config.toml
n_layer = 26
d_model = 192
n_head = 6
head_dim = 32
norm_place = "pre"
tie_embeddings = false
init = "uniform"
init_std_qkv = 0.042
init_std_down = 0.00291
lr_mult_o = 1.5
lr_head = 0.00573
grad_clip = 1.0
batch_tokens = [16384, 32768, 65536, 131072]
seq_len = 256
MLP neurons of a small language model. Each row is named by its layer, matrix (up: input weights) and neuron, and shows model dimensions 0-191. Each number is 500 + 50 x the weight over its row's rms, rounded and kept within 0 to 999. Numbers have three digits each.
Before each neuron's rows, "fires after" lists the tokens most often just before its 100 highest values on Wikipedia text that the model never trained on. A number after a token or word is its count.

fires after: "\n" 74, " |" 26
L10.up262:418493501527553503493441496518503506476496533503523459489638501501522508461494482524401543530498523494503606506465440521478602360605478511467476536554458504455413557534415533487500515467669432525479436523570469556439498518614463432529475471616426433548524507508488477588536488493547582531514472526479532488411497546488614570495494520543450520561498482571569517465473445490495511447494442496482463534503563526587526411451466535469571444481512591536552503586481482517492457455588496479479475477438450442492557467441447521612452419436419565582540555482435489555541531488514478553

fires after: " p" 31, "ri" 12, " " 10, " re" 8, " E" 8, " imp" 6
L6.up617:551481513618637438489477544492579489487474477477517478508448570500473525441509559547600498463459469541402437567521544510506427499413564438491508549468481565566493503483606486525472599538539544477488397457437535518456517487565510484447613604541439588478562445497591535513487452545557502514518503559472454510514514551498518548553506490522506533550447498460514438481423558551536554570511454407522505463529519566451618431508519552515436486521508547500518547474526536495480435448522571572476470519506416461406455594439479486478578496373577526441538417542451473455469466541433421559

fires after: "," 38, "s" 15, "y" 8, "h" 4, "or" 4
L10.up76:499526586459635553530530547533419507485545476479495480487466472516433567529461480432523471512447477481495373485546461564526517553481588487471602582490381570474548469439492456575474502412577518506432558458512496490550473502532523455482568509472493481466501480635618473520559495515527462489472556544459476487395532411584492606462540546598527491534519424471489536569455497536442425563460487509515527520605624499466514419467581541596484520432475448429548518575527548478501585514467468572511524531518525489595551502487519557568552514554515545500524526537469555496461527403456544523

fires after: " In" 27, " in" 15, " " 10, "re" 6, "s" 4, "ir" 4
L7.up120:491538547552428440487435535520478410580499491523488409543563548488497533518476568554567508565425496451556507531535416499546476554476575559553391491515510487591567567536549496502523464497402437506471466513506526499601510540489480519492496467563503483521414343476412541439557571429455501523515597508483475437556534467479491476596530445542547547493485513482504518577562405561558471463542455524435511460586487537521470575506577432543453544491524452501538506551515535442580448561501511472445412455506455513513480448480526500533515542516594460486504333582467467402441384486534488537

fires after: " " 35, " \"" 9, "-" 7, " per" 5, " at" 5
L14.up378:473421559500584532457481497546417580463514472519495449505537547473558496514517401445512471477432486480465453400480388534545484464489515497565573503499458488465526554483582518493452505510586449457507537563349491472514435399544527446483429622461459449535592460488586562463478516518446525449443490528470457563529583441523477517485461492526558531595526519526527448482495513466523550469512481403419523532462549430489574486570540465584482488551457567437534500445397462515509389371440525444443458522569472512397478548499505505491486499448428437429481546436430506519455528457595444524

fires after: "n" 16, "ri" 10, "in" 8, "en" 8, "fin" 5, "an" 5
L14.up220:470486569488448457441508507390541461545459460527472556443376564490521443483441470490443479526473499506497598429517420484540538463487414575435488499520580471527593463430547564441576527463473435517444431502518497539584550487547470412445477521493524512454562479511568512561505472478498534453485481548562497544424540553512484567484443398465467526476561526501475614469463566525505450517448455542608386486500563430557613519503501610604465494529515459407443521438444508454503461460486491501387490481539479435527520552557427570520501425529480420527477506531466452506507423395428439513

fires after: " Re" 13, "li" 11, " lo" 9, "er" 8, " pro" 7, " de" 6
L8.up134:515508480545548509516419537409434507491457518426494575581550546423459448505469503583540541632532418362567496458510505478578551532537472563515593517526458564463569582399550580457533389524466556518481465549469454545518414492435569584481523528366537500419403581486480500592520454553487489517515577581563504453448515454500509535461493458500529495495541490498490477485512477485576496456564560491484504505444436460546471514446444548455436410476484531490483561479582438478418440501466477540439508554584478539519505490420480475534577469499604430534470495490494505463529563445576517552

fires after: " " 23, " G" 13, " V" 11, " Z" 11, " Ab" 8, "s" 5
L4.up208:645513562434478458570416550475435422353520457501510424455562547523472459522525424489458573536525531502599529480394430543508382448423548503522482543531553554499466511540541470578490507476428556478536461552517537473521462453472533537534498426501521501508552441411548567561508507519505435511503515590602489463481460451476571526535513525475551551547528502504545602425521432610516521537458478557536511494515534398496480427558543451369416450509515514508532565407475516564494533476451407470508515498511481478481612511483547536515476520577554584536520477538402487507514508545532428523

fires after: "ro" 14, " the" 12, "ic" 8, "am" 8, "hi" 7, " The" 6
L6.up709:549651557466464508454507472496507434480509530544528427359455513435469618579415509528497475530412546517433492523507547520379434447584463511540492490438431548466494578521520579582527503485481448441566406477508477397517496514461539486541452529562454615443522426550446417522536519500496507492560481493481495527511391592477473565536540458477482494559568536562520573492489445421504498499488442489474475410445601427565566489425516570417555474493523497477504503507570572540573603514514563599493499508536467509532579503590472476530448464443508452486482533498465437486468511509501527476

fires after: "d" 12, " ch" 11, "c" 11, "ce" 10, "y" 5, " to" 5
L12.up342:588456540495571391488545378501616500506506619509531499550540505476459486531466524539462405607513505489571493513597532574547569457513511591422583537517551489538483494466471462446549551475470483445511481462514497556507451476547476498469505451456472503591457488461468596614516521478441447541571565491459454368454520523451531535438581502519420512547462528549489380572506493461470535555500497468561484427552577478545492434491552525457508503549527555530618515505641497537486560482537516515497561484471478453444458485532463567523541440496564578561561463467550509604559478483543543543

fires after: "\n" 26, "b" 6, "we" 5, " la" 5, "h" 5, "c" 5
L12.up753:490514487465523511455479434489610531469530588513484456479505369515499539564657445533525494494515532526441449489489474527479489515576466603440431529473546565546512529418483444359491520433466550499510532505441498569476455496487550434463529440471431505374420449472477519564504522541486516562507543436481442496536509563480559459496501548583484380474503566578607502433401464508437573526453472517516555443542632439480422476565438525588530505464495531516510433454482552529450494503485460505470432440540469439463512541446505511537560480598510426456494570424482538509542567516470494587

fires after: "s" 31, " " 11, " w" 10, " was" 6, "ra" 5, "le" 4
L12.up222:463491483476400527476478463406540529458512491493571416479504515449536502585490490553517483528493555480448550575575537490511554525459488482464453495575494564558508500517535397592563525483573524490478443497462476428517513491467640514477462591443563493512510446491516512516476495477415594557456646481356516599461444506568511605580480438557385487485519394414464456521468502477433576553514454471522492514415545516450497526577486611540444620506518471458462523487494440482437426408514509545510433457479499525451473494428506491523413522476518393477447535489497473524470503550545483529

fires after: "er" 15, "ri" 12, "ci" 9, "ver" 8, "li" 5, " K" 5
L7.up609:494531510492506437486535566523405610357554459493493576591421570436494524492526540383474435471544555446450484469573576521440512406498485540534457587498424397478480495456479489418440479508476461519547548519406501577450544414517461451523521468453470567464515518547468459489476456475527518492502498577515486535459412496458471423401517425509524503512493466526469572488371466471506548500425467444440491509499440451496560449499418506530573534474513467609497513417520514415453595507521439508419518439579583529548506576488421519452551393533524448497566544548463475533475538531469542500

fires after: " ex" 25, " in" 15, "." 12, " re" 8, " " 6
L7.up488:544505542533580539550485472554487543522565379512530379550450451539414476545532492492507495493519584484528597442490417463522503483497480553581505485451559457516499517546513483485482502422561461445526464482423524550620457556533505503475512576449396475455495520427555503559607514454425527515561491521493558458468432424564517563525501462504466542543433468575467563511543454432534461505455574421466601505461479543551494528558436495581542457529516558397552452493506490463457473490503565496581482426580437502453494432390479428609421555395460480496537506428513486456495481480400494586

fires after: " the" 33, "d" 14, " The" 5
L12.up155:435464548446505415451466564549552519500580572586496453472569475540536535495520423555545505469458540466545548514521517542449516469515448552527525473449554566447526455440506500497523511525453509411530446536446509494566508498411499510508467457518457492385546409509488473519614518530507596518480553490482512561542525642548468440446556510506473466502379530498630547410534443463452407520585454418500534463524503445528563523476493535481494558503541527473511581441546488592465432566484547468468478519479626427476476529586489531445415457518596556479487438483356403465517513431483498539

fires after: " in" 21, " ca" 16, "," 11, " per" 6, " In" 4, " At" 4
L6.up80:495522486485617554522432480487462410506531446562541455393574497570522518561486516461493541551503551512472534468451454502381540504498480476455574484488463520623549547439520553549497461418548531535372594522493429535527489506605610542456525523560507576411531468467522524511602551581476482506583515361453449482422494451550546556526575487450457482606524568541625489468560447427496516515488498452467453575502555505492482468511374439496497538499493496577494536445499444443513572542469447507473434506476563444476502532545425532533450563531506464504566471462501472539434501458485551514

fires after: "ur" 20, " re" 15, "R" 11, "ri" 10, "n" 8, "ell" 6
L12.up427:550570480445462512477530633491532442477405520573554477505527550486502625471461497497483429537547428571450525500484372468472379488558560452516517458563492518532516480483472535528535513504582554392569454440469550462500629483520523467461469475457511529443475444499537508560473550462523555563526473557535457538481418452514520562542495402525352494469488516448498502594443429403580540597455465527494434418553538510475485485513479499505467407435510447452499477411514498513492508477528541553463586407463480451516562431573575569545507480454459490519497449536449515438423492509438470578

fires after: "d" 33, "s" 8, "ad" 7, "in" 5, " P" 5
L8.up506:488484522518474526543418429474584486425439465540633556490529481452548425477502482517537416484387542445471435460483445562529562489483560530536514533538571509509527486440530557535502445532444444473466500554499586575572489480512461450503529419512550539400516429461492603479463583384420531418510518462498603464444511489519503576482527446431554479629396520512486494508464510588490514436591477471496506451562505502477569403491515464530448444466544543490498561582457549479476386543521425473427421453586531551451480454473515459514496451456560584576502511539507482461436466469449463552

fires after: "\n" 31, "'" 23, " who" 8, "duc" 5, "com" 4, " vi" 4
L7.up31:455536562472565492505454492468476535470516518585468539525447553530424497555525442520424522461536406544418429461402473557421527620444549453553577514502574532481426524516588497457454434474473511563624489489546471458490559473498511474580526462569492558497549486442516486477459518624478498478520530497528550476492498534422499460471657477558641508478491466490564376481500525522512435584539484526509507484488540471570495448569429624482498526576472494562516494500553520481511432497502547449483473464448454476453518506478433476460471448626480488568576570609499514533507489471554613498

fires after: " " 19, " h" 17, " ca" 15, " he" 9, " A" 8, "H" 5
L4.up586:547532506507515539551429401554414524528519537529541447538624607556475415529495489423513476507550506536452503503566432475466498543546477505470465564544543527516436474513504532447550483395494476571484491494516518523514431560519517457445535457606546456445524524552491431468507537488468532451490423502527550434461454479521509421502477529567443458577537451499543474485556415346428475486534506532487465430507514478560468437409343530364427519522407595530550473478473509558536442650493505522443484490528483459472525490434468506472470490499477471562509583401420432473498505486497399470

fires after: " sp" 11, " Sp" 10, "p" 10, "b" 9, " V" 9, " Jo" 6
L8.up412:546585574451485503454570538475536522579379451440521589430485544508522575462517479498429511497503530460522451475418495461471585550511537526483462523457543526494417545463495477576461565467523426490509468505484445527529579465515529508478467538546474493514475549550427513554469405559488433520447430526441463495458423513485548443548444501565459467437551489422576535490445452587444536457450541441468542592557506476455541529490537504436437516532618550615485587423520455557545545541534561485513492509544534452490589473463488424418501538575522572425486538401442529396407502408582485425

fires after: "er" 31, "ter" 9, "ver" 7, " For" 6
L8.up165:484549562497544458481453560523492473555404535524457509632551450471474569467482575537410578502476589515528535604483489481480556555469565448542565580455423408548477525424575548471443535430415514562421488536356565570406512417523500511514522531492449589447504526549506543600457541511512539543458531535471477501452525542523515451518508522442500594463471523475567510543496500585462479446485438488471448511466521555524631423524466554577495479520462566473562459446455521517524522496493400454522478387543476546448393526531445446511472443556485456517453562530503482526458478525419564541

fires after: " T" 13, " D" 12, " J" 10, " E" 8, " I" 8, "l" 4
L19.up117:448523551531489512429490545530561463453498533456420503580564525463528521555540543464542507471554483518510514498500478463516479472453521529501517497469517519445461558503538492486474563558468442527457512538470573504424531577474518553455474464555529450500505524501423523503571358502492471542527533606580474476458380520479545542486539520576507450512478560633446466531552473522448509593351412483426491467504508490516442588456494450533481439431518508568417498581521481513433453482600416619498495500557576535501506578386488514499477373531562566428582485590519377512541518468442438472

fires after: " |" 32, "\n" 16, " a" 14, " f" 11
L12.up203:551476503580555460467539556432521522519466496526465497451576533532494472515502446526578498516482632541547582507497521512596510456428526521483585440481480538545497554443542538445550560487543440502523440512587537505470463532506471541511509432535489505534448528500550494569555532492480513533437546526466562509474516337556532518516452501598519551555590531508517435465484542518599538520451448443590514447475526513598485405550432471515598521501534566420486473535590461483507580545580519572472437555473403474493465535507512470523465464493557511557462601394441503582530505493431613653

fires after: "," 32, " U" 15, " F" 9, " Ri" 5, ")" 4
L10.up767:411507467535482473575504527528508490483497492542450455455543504510490492476434475342486556553468576609495574525438508524549546580371532553572423526462429551536584599439554470464517522515547470548473536557517535533390570497413493510501591548528538473594593435439545457516554497522524478459545606567392459477507416544509492484476455499479387447500592511536576551572483453512413502474489540496483542509471521467430427539483540564571438511487521469508562581447495460496490450495449413623463443481459585529507508584492443513519479515473514549499482504478507488484557459481489480589

fires after: " de" 25, "en" 11, "li" 9, "cc" 6, "-" 4, " " 4
L12.up297:480494517523589501563455450438362471524486474471470439487516451521540534486464484565477452490498459402486509491441507514549500437456509602526435476474403534487545528453518529492519523497478458524420473592451479482519534433562482506581475611512462549511511556550490562540442498576555539581455460456431585488523463416504573521591575495464451517549534534500477397454477480562534538566499518535475583605493485435538450393523442530547532502525530546422595540453476445530402494371381468494454488502511396518480431528490587444503552488452533454527428480432530566593552473409498496487

fires after: " Lo" 12, "c" 11, " C" 9, "ci" 9, " Li" 7, "ec" 6
L10.up215:441466503459479468545409529488543568429442540451511469522562454539576497549524513460464426465545505519497469451475645500552487574434500597493453452445511433565577500594431522489456548446516501591531485463515547598411414515451381447494528459468435556528435494465509530584402520481511502545429558409564392470547529601535453492551525466512501473516584414497589563518488444528511497549518427504526451534514480479471454553516551492505606429462505592489448557535456490512576506515463458518479502544461536466654506488480498553583579450475527513550490588535478458469473491505545548471

fires after: "\n" 47, " |" 32
L11.up15:576491583513614494543473495473497565394382416570438543569466458595460510505553558408507512471461469487508483449459488564510521499499445596507510565550393401510474573480535469556572508522494526611425445502534543458445489501558483512448505411597460501497443510568538461470506516463555441548546567588486450474524557435419502462474506491580487526514481454432459497490542623419517467476542476609545491554414552527498506491481414470563578517492440460586534482504598425505464529474581548502509441514459501513483506503440455508565440459576496412491499583440490482503464467509561498564

fires after: "\n" 69, " |" 27
L10.up103:402500491487556388536489489502482484506517443529538518468509584530524491487525549515427539517456502539472553472497568442474498404530488544507465548463509487508455552471476515559582555492619422499490351526495433523413525445615535473565603454576468339544476516489512462561562524535508601464495479538469559481416432493551565510482493471439393563562532494563542422404565430441517505441520481490504405522444603462567507436519425536456524428510482598480552513535507496539552475475546497456502464518470470488550493453396437464561462492460460508507532529485460518594503454502487428591

fires after: "ri" 22, "e" 7, " De" 6, "en" 6, "re" 6, " E" 6
L4.up547:472492594516514474514474493439486561456510453496579480522388526541513422539476586510478541509487470467487473500521509541501477434442571509541528514480459440511533540558599517500586466536487420485509525486428503523513489498605472414410521537484433452449609308511622497516506454494508569496567501489523509470573417541480477588511487453433494490514410603421464513493539421528557535505545479473500548538528471575469505452509589557541466552541628497437451472401492501497506427422517469548444488610532484594487551518506426491486464457610568503430562496528529442492505453413481459507

fires after: "s" 24, " h" 7, "re" 7, "mp" 5, " W" 4, "n" 4
L10.up65:492484622516507499482456450367506480491426464444500495552538517480490465552574517525533420494469501552511505422446504591479531502621457479522511501458505485604508433493396465524490523594544494394512476550445513568469433579571457542489585516433507492431502513516482504487517500622552496555556515555418479580517457497489514532432557485603424452502450493460459481473519522470487532469388511553554511406484477584557524465441418495445491539519578490526487380506565486565551435510442574522431495516489579468484457523511457478490437448436514413400543559554505518600513479540410576453

fires after: " in" 19, "ff" 12, "d" 11, " ex" 10, "c" 8, " de" 7
L6.up329:563441583477460518424491371482543494541533580446502561425468583486558486576447517480446494556483511511534494406502441532585507496616508505512613470452548560488481434506483427509517531600531520453530477488393423457570449507443523457558487480439382445612505509496575511476610461526430520532523561475490528432562521538514494514514532441517518544429538518512451524540414536442533517566526493533525529493585477541549506490434451556485518512423463545495418456470540545501483494483520481486458448620417520434549542447470475534533497394483492484504431490562473525453619413393577529472

fires after: " sp" 22, "ang" 8, " Sp" 8, "ba" 8, "b" 7, " No" 7
L8.up142:567429513512438443497377487365462504529457479461462507475453476501508527547494478521478500505494559457467449561494411433508509495448581509493441483508485527397463509371519462467505490480531436513572429396485459458520499561563439413465503502489453485488570499484486467520494441384521522489611427464446536426476525486534547579488505465479465435516596424452523483563503583506555466468499502460509580483588609500521570543464448625521452438535540531539454557422559590470669525554531482409537521461534511510446539538501441462442474462509496553466473501501432459403523476497461564547

fires after: "ri" 19, " Gu" 9, "ru" 7, "mi" 5, "li" 5, "ha" 5
L6.up279:340506473508481444561504497507452514525493522482589454424540510550546532499556459546422362512511540467430475482486492547490387482518561529572465430544415548549480476510419466523512504484494502532462400501446470523509412537448436447493418524449504420528522494548474604527544432421405468514467598506595546536554540558447501476458528401512487473556521431500489508534495466502488421469569545463495466480529504513506457435492480324507534508527511500506563612445538476429457477539530460440501453460485469425449545492457580553522533479518545561592505563540452444513574506428493608462

fires after: "g" 20, "R" 10, "ult" 7, "ur" 7, "di" 5, "D" 5
L6.up125:472549486474547529480584548472479510487488409453565510382476450497538511495502466515394448516504398512569559555529450536495383357521422495432507491566447473539454468482517469403439526456412506496606496565471491456512588519417472503520527503448515655540464452524595541494493487541449506532462481516460506547567512460613487532504510389461429497566577598522525545563461497456530536560502530496484456448495524449535469498453466394521543486492485420532527425509500472509482556420460479418479481499466502554523482448566532528573483415606473508489608486389445531530516570516489538503

fires after: "," 16, " in" 16, " 19" 12, " November" 6, " In" 5
L8.up615:588515507491521539519495637499423430479465384562494406508523489599544478510479532610429501624498423466509441474440524536538554607593545501482590503534443486577496522556504529421494435539508524516398430566533484433547502532576534514470523444400532468486516462448466466363431429545501484445475439476503548538535432507531547534404430523507497494469454467552595444529610444426417485475398515440533509566409459491503534500533427467499469450430480572546497519486522505533505533510541471453532502497520575490454498481494504505410505478568516462469465534461547502488434516541515485594

fires after: " in" 16, "in" 12, " K" 11, " In" 8, "per" 7, "k" 7
L4.up229:572587472522566495531489562591470381455537529443516510529402489591567484581517638454485487469419470437463553415551504441432528513505497495438529492513489473450493533492535504395480502529510497526442440517505403542441535445502541523521530459437404549492616529572507434490524592585469500377588445532439606457472488441550548546479487395540496502494461449477491400578494510518476476494495598487481512427500481444545549517514482421637479506477521506454508493497486528480486506488518532514598407437549610543477400477517527521478411509504484446478505472495461575539443462494483530491

fires after: "," 27, "y" 14, "ce" 12, "." 11, "I" 5
L11.up290:470477482501558465495584466457497481436516611544510466522544490478399457466506602452547529522544521466514494547414544483417485531444520475519608479544457412585409458507570493441439556452506520562442435573530516498522504471512482481530602536362512466538503519461472557526497528437485501605522571455561506573529501498526478584587451448501430500497552543492533437535562490564475582491525499477486553495519447493514514560437512485499515452524576555465567509440548468651583416482485397521484481556563562528444416512492365478504492454577557487551585535465536435588526516466530492583

fires after: "ri" 23, " Pri" 8, "ra" 6, "di" 5, "j" 5, "li" 5
L11.up332:524520501519510498474538510452507519453505506476519572522406533540491498504461500496543535500532564526560511457561507592444556447462469518519386548450432589533517505534446482437555525468480434502432482511516477577540552524495448583582557545420575516565476462493572497516542481415547618566496499458480434522486499514552480453509509483406536503539442460508444456494430514485435593486443499423468580443494497464572510516470550469530414507504580464536524502427527453446494456532555533470421492399518399473492523583586578594381414439541490512455552527434409542417403479602465374483

fires after: "s" 41, "i" 15, " F" 7, "k" 6, "th" 6, "ci" 5
L6.up569:500416491497452517517454405507541554437470443444579508500611498439475494502508474509515501560491605550487645463575506505523474473489523434484417455566520530514470463485553478452561547507460533608495482601528471488453525453430484375556504454487453503549445590441411512504536573451530515499548433657420514483488537469472526478533540476532624456540552419460494462447504484560515570614471522572560515419547549429479452421557506478533442430557566481546538535524526510547505593502466471473524426546497487517424490513508439511497539487511479494455492440555471400540574437480483588559

fires after: "s" 36, "es" 9, " Party" 8, "ci" 6, "ri" 5, "t" 4
L10.up583:568484528417491572402454487385563543522449466498538414488539565489457419559431607481549544503454447447451516587663494476557500527467467518514508525481535468541558446506569542434533490490539520468524431458524447628462543397454509404487582537471479438580460472493505491522502454482503528480456432547477426525541438420490476519525469532491519490551461516518475507508526521532589591571518514500456498459501522524464565416474492566498583513467565473594516424491592456578551430572535530508519475487566412457562537494483566460461477474587471521468462603467442578521519414595507523501

fires after: " " 28, "ad" 10, "d" 8, " Mu" 7, " Ad" 5, "M" 5
L12.up639:512491550536442498551507572486474562474479491421555490513484480507499475489507484505518453442489586594562486419462620525526513456487482554535556503535487472480508613467505471491348520491614489497507521507441560584548465518525458413500583574441536600591525522492489533500522476400456541535442451532515489403537432640507526532445423483551603536548372525468454470529473581531597556468456563480474493578517548528510550498487452512507419603418525519526514521498446487459465450489499542449442532472451529543514434485402483448427514559405542490594430504542515457535453496538474431535

fires after: "al" 10, "o" 10, " on" 9, " an" 9, "g" 7, " a" 7
L6.up335:538520518515437509503433471485464543538479590453576576468447531442474467354552548453387485581438555437504515476436482569498499550532552547524452530468502458607579517494487496430434437511437450532468579532493573490566520497523497468393463439549433448505589463529468538560532549532423457497503490472423496518526525505601564444535505492477604543543535438509475442478507520482526508438475530486463510487523516445562586512536444400475552426482514500415434434475523521436558528472525552468618458500582447477538462405577497590455534556509523453538479554406448572602481553569466476476

fires after: "n" 21, "j" 20, "R" 12, "s" 9, " N" 6, " in" 4
L12.up485:458583515630510480402562548491510516462544585481593465460502558552536469591513485464434509592464542548413442531551507386523434449515467496460453523488511471599540569572462448515512403478487567456480379565473552415442459574558513410535523575499468449521475482481496537526477576368438492440487551470451472560535470510517552599517479575451554487554488514474470486549545483487527511536602476561491532542498549585458562512476481557459475461578558482495514519413536569427459484509479501565397465509473450568549475471433492486594512537477586460518508457424512491462493479458566457560

fires after: " " 40, "s" 6, "-" 6, " re" 4
L11.up361:493494550502455443569434507559500424476536468490539539445446576489544418494494354389444478562454418665542494455488469454433561488520558489543461469531407573489606540513515448571445556476481511395458521483510422487527481441529551455497558482474517428499463498514556575428483496532502560470439501577444513591518432500590487576529496491560534526516463510450532529488389433491477570517522498441536417520498449439465510449499492548461387523565612495445539457486423561546479496440450536484517498551561561488447566455471459533543482463559432564413557476543502456499451524439495453514

fires after: " |" 32, " a" 9, "t" 9, "\n" 4
L10.up223:542447519514556505467466530558489551504474408506492522518553597555497463541582551472498573437473461475434587600455503544469482558528483504458526469456470462476450523516529559512536462484499496585520444406536525519501458626546538496560476411548460504473466511487471476606616527584561488443507496518513510501474485425439568521492493440494425545536596483553521542504469515543474460412522383559539426491481586480572481456451389423478470445459556494528475482514582481528573590539516466522518430562571584402573571496498443447558511463503564472481522497421462579507519518447508460669

fires after: "er" 40, "s" 11, "y" 9, "ta" 4, "f" 4
L11.up561:447534623459526528540481508539529523489559378529487443497517486499502494392460563404481558510514570613489524553474512510504512524501518505479493446610464521502504563494522437537526543527522517521480541463488479471486554512524414453458536473593410478585439404577516476571518403551553481553497556474452521512495512506438535523534562574485455524502473380476456500532465470530378471458432494401430593533511454547452573475526551479611604500523447468460506454448510488514414457464551521526518512530438508500573470521582438484434581561601421562501464470559492439559480521385520457594

fires after: "or" 23, "re" 22, "w" 7, " for" 4, " W" 4
L11.up476:490564539499408464475479459401475535390494540482507574530479524500556566431495496462530519459551492511523459502459453472513514583596593583521448599533444509507475472448448481485534490558525460436527542594498547534532483526433495503508559531435609499457521568497457489419475520469510576516492463505371437406491439529516494570508562470534406454455539496489506539530401426423496534493561456509471423399544514531525539447479385547498446404478442448521487576478444504507529512565412504490491446529543489549446501522536525507527401470416414541536581542559502555458508546603379589507

fires after: "'" 22, " who" 8, " of" 8, " for" 7, " to" 5, " and" 5
L7.up159:541527593501439514466419405514547573504514511550485555529540580516488503505447375552414437469477533497463479450487500540449588488511605540417462522531471489385432591529530540473390555550418496441504491510512433549473431486551601439493475549523434578507531557498552599542516524634481554458515553593466573448514500475528504586527542451557533500482514541567487449531608548420514591544585501501532478430492419460518427468502465524487447533494449475580520496564534503491420474536503498444531532507460429467576515472545533499446527502570431522473423582548490552526545555460498534437

fires after: " h" 34, " Ho" 10, "h" 6, " la" 6, " " 6, "tt" 5
L6.up392:540543510459528537528428490521483554472602507460532484511621466516457437494492491512521409536525439448467512515496466608478498499467519591452487505528576465466524478507420445497475565462433436421522549484519544511530405478486531563318431539485553542463494473507434524429552513508507460406500486448497558570459496409538569530471517580568478476470527532518504530535552455432459500457482440416522467438501620452515564502536448484483495556482488488455523405423495478594428562474520439600550455467511481397459498574461493448553527474513478483471446453374560539528593503442619561431

fires after: "s" 42, " f" 13, " F" 6, "es" 4
L10.up588:519442456473573546439468536483497546549461501515477395554476483502571538589540525527497502525509486579527534548378518559568604490487548452575458533443457473553547576448590476437582482547539465575480481498538620512459546488429478428450535420487444510473532428485491458517418476474474464491466453431521529514540482460461549557518609527481551487428443423538499481563527586562532574560529491611502459528485461453498555392499420544519464479462550491547517498519524424528546529538402411502462537462561480519521564538427504558516502564560421444467392604420519504592463442494432505517

fires after: " R" 21, " E" 14, " Ju" 7, " 2" 6, " D" 5
L10.up562:504532524494542519460516538543468504449530550443382513494466484465505484496545522483553479492433479465436454449499555477395539408420399469481523500562472404518476527497578516441515490549595538478543504516475497594472654626521474467422533402490510509483566473533553525462524441461489519480515516520438457450471508439518534556550519415627471460526461530551415405501449529552611498614430508579488471441507497510473578586396498493549470423445469552529427509452535588454444514559441422558502441496401501518493524561461515553521433508550503448450514424542505463462454532472457442495

fires after: "ri" 27, "ci" 15, "li" 12, "la" 8, "mi" 7, "i" 6
L6.up601:463482507494545505444436438522536541504480545491507524510433483530476485452437454541453439560513526426435490379432537401611478461481519511562466455486425606577487433487500454628543552406515492476492477488472503568429515523436457470530512633475461550430504567587579544515516472460525557573518515580512413533452473466522483341509548534509437500586510554480484476481491393510536531527572520482486415517576565489454480506472489440576357458440463490515602599588488491529518487546515472538459460458488569495513460560517499509469456526522473505483511557546468522562604471537510529575

fires after: " " 32, " re" 7, " for" 6, "in" 5, " in" 5, "ra" 4
L6.up317:528531527552511562525475465398469584456489432415518444507428523474493444612536487453425478495491467533535499488491495413507457466517495544476409539532542508552439530526544453484569440439469530504484415466439514541513580554563502521518561489484519496593472448501501486536608473460485527471513484506507586532413555509586544601504432537473450446567489459549484478565458443391369532537533607469467552535475518480427469536567497539535502484534458481422549460478557549471532386455401573591558464572430539596579531519486553523521525497496466494437503601479593441595505438504443522560

fires after: "o" 17, "al" 13, "lo" 12, " B" 7, "gra" 7
L6.up272:630502508570480533529458471524563546535447535510539542453403428453475479541539529581383509509412518563478532507483465519498443599587570526544530476467629522530494519506491561409433486532545458529467574573467493478402516461444473469456608505546494429425524522488511446449502526477480464545495454613424573464555452514577498517472484522529474514510380430484485546510483518542508563512510538546474518501513501433488508473553503525574617476578552505444425559504484552565556494487528586502560471509458523531555530529416487581473484510509505386415565530365498492464464569516477614547

fires after: "\n" 62, " |" 38
L12.up246:482592486478536442525495437491453499548592419499527479544520566553530584440540506429433543540420560506493538456564555472550493446554482492482500555561490537571524575488481462532540513472607425508534435532562589574466598564506530523497509392572411534442540537515417475505553469503528610531544507486541520508405487490480578515512475467510393492559541486589637478528470509552460532536530445568503421545413571466507512494508429527430581458389479522600565489503520470516535482498591427435513524517513445502543563465477523566541540465442453541576534542415485465529586482563475466537

fires after: "\n" 20, " f" 14, " F" 10, "cc" 5, " be" 5
L11.up1:463513489548529491498459525477460485573513506528485491523469441544509505531480425500484492546418443417502485381418475632533540497557451485468526482518404542511478522536503467538530531516435456494498434484439507464530455438450525508498430402459420556511494549560530468453474476492534527494498410460512446463525565605434469463548584582585521468518472478536493487577550609549589497620439409607618532529536509450520402455460527551479490442500550513553448502456510403505465546412486483531513537544469435496611494446522456638511495445533407454489519527470609486542524473489437600488

fires after: " the" 38, " T" 13, " st" 7, "." 5
L8.up242:457435477495489522447454544558458488488522447494483483483528500516494478539483493513523464416483440471550561506495440539423551412543460486442548563544489551532442540514487527491555514566478402509514510518494484496403599578476556566485516470418556492603524499469547385433522488538492467562550610552460477554581463452503482537562489500623441560473516463524466409575453550464515565462451479612429510473549492430496515424428504546422547495549512538587501546592498462569469415504454481571529475588610429537383436507411529480491497456566439632530509463427480433534504539528512492510

fires after: "s" 23, " " 12, " h" 9, " to" 8, " ex" 6, " imp" 4
L21.up241:586529493478508493553415479415589477476518519507582447502629564472530566524494492468511541573425557500459532525458370434586463488478585520472509437478515549486610513470507568526480466499478441541472387502446521522486526473503512526508509418473526534478493504531468450487526552434448478497509524555527491507549361523433588496617443469473532525459481469467550543431533572424420539390410514534525526451526539388497508602504510447484448512522530500497599508487568439438477487565511482481471611566517461530482485558452510454438614482536492446477481502587538456532425418415533575484